Part of a small language model's weights.
Size: width 256, MLP 2048 GELU.
Architecture: LayerNorm before each block, learned positions, tied embeddings.
Training: 931M tokens, 14208 steps.
MLP neurons of a small language model. Each row is named by its layer, matrix (up: input weights; down: output weights) and neuron, and shows model dimensions 48-239. Each number is 128 + 24 x the weight over its row's rms, rounded and kept within 0 to 255. Numbers have three digits each.
Before each neuron's rows, "fires after" lists the tokens most often just before its 100 highest values on Wikipedia text that the model never trained on. A number after a token or word is its count.

fires after: " S" 18, " s" 13, "S" 11, " R" 9, " ac" 9, "R" 8
L5.up812:147130077118149143104110112109116110107107089162126135129156136141101119133127138176119110114115107097112120158185135173092175084136131106138122112105124142140075138163120128138123094115152152162124140129131115145142120135137146136132167144187171116120168086093136125088118137136134134118129086172074162150128133132202142127102149130093116158123090143118077135154127117160164120168126125140087094129064156125167150136080129117171139128100153123119113146101096092144136100138129090140100112187158104131099122115139135126152113102121135115110132121165143112121156135151111137160
L5.down812:114095147117116137169152114141102119134110124150166173118124080149111133107097164113169064132104113138148143092147106093124210150143132134123118124098122115164150133124143118140139197155117140116148134141116117129118140112091144089115127129133128175109135138179128106167118119126091099158110116108183156101110107133099074115140164114133167122153126096115141061103157159122131134094135157181140112109139095101150150146156122140081093113140133133098101126106130157101148143155118097088135066117132112151120164119169170154146153109097151135140109115112122132113157082138148124131

fires after: " " 29, "." 17, " sh" 6
L12.up1260:116163082156112142128120106164128127157141161121088110150078131123147141134131090165142149126136168168112120129156145140131147162151109114118159108112132107133119125112129133084144139157159189101104121131148119102144145084109102082115138171130140164182113100117130131122106149125150144090106172132146123133141111126130085118154083148132149134129105089122147166099121142122128106110122131141160151106129136153161109139096164151148154196143068124156153101118149126109102120111091122142124129136166129131113148134134119095100146114153125160094106097136113127133126114152122125067
L12.down1260:175142113100107130113064099142095119098097120134128114081134175139150103127147092136129116116063101141118133147101083092128104116131110131131136149180104122122160121123125090159153118119121132137155110152144104176097106131172184141137142138177147132126123095125180133139145144147124121095147137123102166160158138118068121102139130094121141118139130119114141147129145150131148144138139134133122135118104126114085101168114154068138131101101157142065128157131170123113127158147123124128171105151120146122139119125164085158160143146106132128127128129156131126121164113121121147099

fires after: " S" 15, " s" 14, " r" 10, " under" 8, " res" 7, " h" 7
L5.up674:123107091132122179137077144103114098154165106097108127171128108140127129122127153108107111123170128125098103156137132117137138083085130135148151149140067160127129153135095101158081151121159098114156133152130103138134110117142137149107145114166137175169124142075113096122150112133118130089142109179143162143104106112136124135102114188109113165107099117144121128117087128103161103146121093168169131132097121165080150107124173106120117093121153121132139132129128129115127132141148146124100099093092155117121117156098101127150101129134104113115179136154139157133142147105132174135
L5.down674:128133107139146070126101120154124153110154147153162119122162158169092131152081135084132178118117112159146099100156128129109109079174129114152120158066133117188098070154158119069168141116123118142094103102140138126097138121112160144119129133101159104124088083127103098113076095133110112167146106130139173106134114174158134109131161127120115133141097132132173123156153126145100144114129119117131094134125148110123134108176089131138092145159134128105116137148128112131176123153130115111109087145123114197135156096163154144159120101137154128133145158115104138089101145103115096118

fires after: " con" 23, "ar" 8, " Con" 8, "umb" 6, " mat" 5, "av" 4
L5.up1495:153098118087118105120155160109092134116146140137151105165174098149101078160128084099158126121170141124143117091108143098150129108155135122100135120072119098106153178115168125168118141112099136168168085062129076136112161096126120141142149118147107147101149137119124135143134143134115171091096138133130109170162128139141118145182136101115123168126115123079139159117108141089127148086129105114132128148097170093083119118115141126092138117083070126082183125134145121125100126133093152117137147117174140118111126160126113141120113133117146131119131173132118164135127126156107141113
L5.down1495:130093099116103148113127150160111117096142135080098154151154138134123089064119125102107136138122136138145122111142146101105119133145110094112152158104133133135174129108150124085186128163072099106123137154141166116125114154131096118106100113134121091125168105125099095157112115127091109134134139103106149134126175100133134144093136139157145119122120113118123122157186185133136158121104159143111139103118126177122107100124129144130121146163111119125117161141140120125135079138113131108070092115104116140139132148119183149158170121151126187111153126062153105118135142126134120164

fires after: " Democrat" 16, " Lab" 14, "\n" 9, "B" 8, "eb" 5
L5.up618:130103121143157137137078159085101110135146126172088126126120146133112110102092094153123135127107095150114124122157150131137184153121159124136138147151129125128106166125098097135100098111159118157118133132105107107156166151134125132139153110181118107119118142142146109119145132127157117129170124119120155141073159151089102094115164059146126163120113159159136164108097156161111129140093135163086195148088096115133102074111103062159104092145112112129137178141101153145116107131118148121136097096144153140122098115139126160153119119150145157133104165133113137127123124129149116153
L5.down618:083182103106122133103126126165137155097107125142156100134158140125097132139154119101144104100158125187103113169150140195149128146122152119122141107144123164127124070143161155139137175112124108172153113109146162110127076142137157119116114150106123162171118133111138080109080149098131154126118129157121108120118140139157132166130140103140111133183126128099113138145124118148098114146119121153144073122135147104168106152163130124113133118124128157145125124151135146097102141150143115145127164124124158107121108148113136127075094174124085147157087136097097121131122065096110142130

fires after: " con" 27, " ex" 14, "s" 14, " Con" 7
L5.up1684:114092121089120079123061149112123199117143113129128147148092123149126126116129112151106106113131130135131109108133083083094160137134039098127137108096140104138115081125143143133116167149077071158155110183114111132103135129142137123139144094181098179130128119157092140134138141124159125104128136174120148071150179108152139109137111145140123146104092104136117148121116101134111114142138108118141145125145154107103132101123131086108097122118122103115191119148139116130116149121125120147149129123150105118160155145130117152128143101160101150146156156158136138130164165133105132119
L5.down1684:132141118125107124091135163120134119091115152144090130162157065089136140103113090107130092140128151109088149130149133121125134106150117071055128162136116120168128150177124146146121142153104115136140115142121114107151166121154142116132152112078146122128130116096097106129123159094189132099088123101106110110105168175109136083154148105148137092146121113162133169118091152120141096125152126147152151138120125139103160090191155140149094132162089161119087088144138100134152107095102119111096115131134137171161084144136176111137111146149126112152104147112077102124146131127145120131

fires after: " t" 19, " T" 11, " b" 11, " w" 10, " ch" 9, " m" 8
L5.up100:102098092092119134172123147094160137139172116131133186160098110129115167086160090137138147148143158157112134195151128106142134143091098128135119174097097133115137119105147108115127080092123102144133070142141144126105109141134104109175122123113163202136141121087107135178100094139153137111123115094111130131092158119159111126157127164160166111103079183097140147171120128128109110138156127131115116139108134131122149102122103147151115140124101169137151063131134104148157118136111132133108138132140132099096155102131107094132139127143104099150094111124086137121162120166074160128
L5.down100:141124128144091107147100122125151110110107140109139139143152138127119106122138132156128130164134117133150113150169097077128118101086158126109129123119117134128149123104123132128122126119153132146129141142080088157150119099135127102107131139125159157139124131118130117213132110116133139083114146083138153153123079173151130176120108163130149126178140131099143151159118145160142172123166109149123134110128065157114161146183086126163125141155155122143130166104107109133121139081151168101095154144104099130154151093148076129122133130100086100146118092120098130126108144162136127169

fires after: " " 29, "1" 14, "born" 10, "," 7, " (" 5, " February" 4
L5.up384:123128125119126125133148124153102153103116119140152082155130117098096156140119142138104087088099119134110120117121137131151085133123120148140127121163120140145135158116126141147134161142125164109138122175130139153166133111127170155078139066141103136123134105119148132147146147163156140133134133169129105167131138120164122117119142125104094149119130153110089177101135122086133113130127145093130125078126107147120136078172135139126094091145113110108130096093156142139180113126165098114098142117127137145145162102093074121142146110136094125119106110126116131145130139112140145171
L5.down384:125176099130092114155136156114112127122138121150113107127153176125135120163097166125113179149144156145100120138101148133125125192132110144157094133126118092123087136125162128155193122157086137134123146129117126155175155121114156179117095103138071136107142109129135165093111098152130119103091100166146126136133124122130151102115132132131108121078120110101110140112113136109123113130124131109135118138110091171115128118145135127163130083114107133110136114102123164145177151140122152092093156162145180143109144118105093088154135145138092140118099084113144119131137122113120130150

fires after: " |" 19, " Lab" 12, "op" 7, " elect" 5, " vis" 4, "b" 4
L5.up132:134114141108128113112137187103160117109126120096084145171098143124134122102126107129156107127165132128109125127114092144142161121144147134110116132094150132113143155134100083170094134133151105098133117149127134101124164130124162101127134131160162125135117109132126146104150101105143129095115164127119147068103163130106089158190124105133109117100160123142165105079130101123144114137155137131125121115116160133164148157082168122130082118139146127148112110108073130137111143149150141163105110109161142126138128143113115121132105174153174083142146065148122169169115150116126171143
L5.down132:122145129147105089154080104106141124160118123138142095102162141168128128133143151134150141124077130130125132105088151087155114124083152136163130168172131124147155122100171162126111165118137134152102139120106107142112105133140081112132092114114133149134118126087122090103144135155116128121172133124099119141127115087142150103103115117143132144164163170153112111108128155149132116156134140136156134112143164161135116095163115111149155091101094087102169132100175132113081129088117126082134160136145136122135118183084149103133127110128118159150122168163114151120155121146102118119

fires after: " m" 19, "m" 17, "B" 9, " br" 8, "r" 6, "b" 5
L5.up606:164104125125099140101142112135133132136114078136135128143127122098102141090106097105137106087124121110112130173105091115077106129114139129150170093160084094127096158113122073112124123099151126154122126139139140082122150117109132132136129132129141156085135129104162151188129157136138162119104114131120141123131127160144125134132165086161137121146140183154114123148131139158159137138132125130121078176124160116116088147124162152134102120106132164114096141159118175150124126123154163150173166189136116139143116136146117180138159089118096120115131090140151121133073146138133147179
L5.down606:147136113163140154106140136110141097142148105115107143168125149157115113093126128155133127150154142135126105096124125098170163106144081137140161107122125161082156125071115167159146101097128187137137150100140102129152103112143115158061123112145102121115132105115157148133152130115122136082154145124186105153086136130156121153128133125175114158090148139096104102139131096114133151171135128167121139116133152132129146085187104130168109166134117136165111135154119142120159160159138073081114133088125145144141100123151118144106137091109123156139089145136121141133099125084133102136

fires after: "b" 16, "it" 11, "g" 10, "B" 10, " Lab" 8, "ig" 6
L5.up1162:124093113140124145144088133116141154104143135115102120164137165124131139161099117142137125093120138107125118136127117150131180156131119138144153098071102113099099070102101134116098100097151166127129120175101104137170116104119143113112144132153145161114108148116093121135114127162123101118149128120133167116117164148104109127138142102147095104131145178124177139134111174117108175142129124124127136107135173122134171170084146104080104106109099138132150128172134103156117070156107144109128168102183153119139130119125122129154145136155091141185140164104163110137184155121168145132
L5.down1162:107097066128103147115113086126150093140161139154138114101098134151123133129140128137134130135107109111076116131157164151148155120082155098160137152079155091105138118152098110129138099108099159109155123087188119114146153149116135114118125100161119153108116077119107116127155101154136150079095171134123141132126131154102111128167159107160132102171109133128134129144085172112123121111131157154133126126112140132138129144176141134152155095161098076150150114122151133145161129165115103065138144114125148108123117097117111101160125150128102146159124161112089081126159124135108119132

fires after: " " 35, "2" 11, "1" 7, "0" 5
L5.up1277:135092105143130083151110108147134119102136114128153109122128150161140151089159129130154151090123113156121140099088120091154164121165134135088108136144119136072139118145091163144140167137103125093120157154147145128201153110134108119129156089148105085149153121112116151103142160089151095121146146112147118130145133116133173102148116083140156175126106154134100129183085111134154087138131127102135116173116127102114121116139148109156140141085129152149138145113152157119134118155134124094119170131161107108136134098134115142123137110151140121155152105088170115170115096112163118149
L5.down1277:152093095159121107127120122105164109083120113118142109093115109129164114136184123145129116153156108149131146151149084152138153153140119161109081094111104137111111161136114114141130108136130143129099076141123118131098155125159151158140116136149120108098173133136139142134122160152173133101122159092144122169167139065126118110091143115159131136098153134145073135110115178085083116120124144145095113144079105142116140128143172134125089111110106157110156153123136148161140134132142140156050115120160138111109151151148081137128155070135131151096113123182124122109158126162124111134

fires after: "el" 16, " that" 14, "l" 10, " " 7, " when" 6, "ing" 5
L5.up1382:117165121131136123174107117127108078142138134139138101129100119168112133119131114140077119127113108097139149130100144165106143144075119110110147115114115133100123147142102154147136112097143124149182148082141135146116148178112108142126119117158179105157146101114139150160143118130115138136136132096125126130148135154163136112132118110163081089124099134136120097117117141162081128115130108119164122166067104138128092140133183125147126131170090143137103107093169101107145179136117151132167112110106167155131121142129093121121148140110111075134109151139094146145121103081126166119
L5.down1382:081156110076127131109131135117144143123120137144126130091133158150166132132113116091141136120151139145090128097128083144159134137207173129145107118144131129152121148146139135158134154134141110115084082131139135117149152139151110168160155122115094130143134158103120146132135129101135171162153109152109123155142060153112121133121130148101116183105091131088136156129081126105102152152096131119123108133138114121128132151102081151126130140126108099092141144136133136120133159110100105116146100121152140098122146141133129122123135098103169142153160147169163110142125116127106140139

fires after: "2" 23, "9" 12, "96" 10, "1" 10, "8" 9, "97" 6
L5.up272:108107111138148112148101053154105134093129150120131119123188129180118110144124121180153154149103104103138113141109099118152137120109125160150156144132144092129115145139142135143120177162157141087084159165110144145101118123092112142112142072186193128148133108144110107145131148135122152129144160129097107133109157122138137100144157103105148147133129096151075133136130149147115141119149108127108138108142090108159098136119162073132100104084171100179106075077139108106091151154149126145115129150153120112115160177125145079127117130110166135147137102128161130149126136149110124143
L5.down272:102136071103124126147108123148121098146104155075126125124106136113131147112124114165179100109179115112124140122145089126066169155118139134136124136146152110118148132148116151167147141176130110162144118109164119136114115136119133141118112107151109092133128122100108160137110149097139143083125143138139124149127141124100156119113133130121141134097121140180137158088091143123114082103136085154121084106153102101136114131164115123143097169120170121117116098191129137124116121102139135114140074142141104139133193118160161113115097143065146133086088145126072109114143126124127142085

fires after: " Re" 14, " w" 13, " b" 12, " W" 8, "pl" 6, "ur" 6
L5.up843:094104140117094138135081130125143176124138089160090132183082098118133134094136158111100062167134140128137070149113113136178132133105124121167113140141130140093115121120116110123153131149152111115101137163123107111107105135084153120124154112091140134124138111135157141167092123133123136150129099143127146135126109189102146130116136127169126097164122120114159118098151148149088135129127168116125129104113114127133115084108134121171165142142094156102118109110112096125098150117144067154156113115146139151161131119132145105146141144127176110087092084133144144107166116169102108157
L5.down843:107160161160158108157094130135174143190121144147195121151151115100136104153147152127088128126117113076113110163141126172117156097126154106129147113142095148144144108114152127146124109128150124151119137145117152157138124115119094144086162151100114116131102152138084122131126112127120103164153145102146150145127096158116114123108112149123132153084143147109167129126097158110079127112144186125087066137113105142074139085155094144113126128114139121083147167125123110128096150148130136098124106121123124081104115126134135186135130111146184124136098084119155127121107105139126103137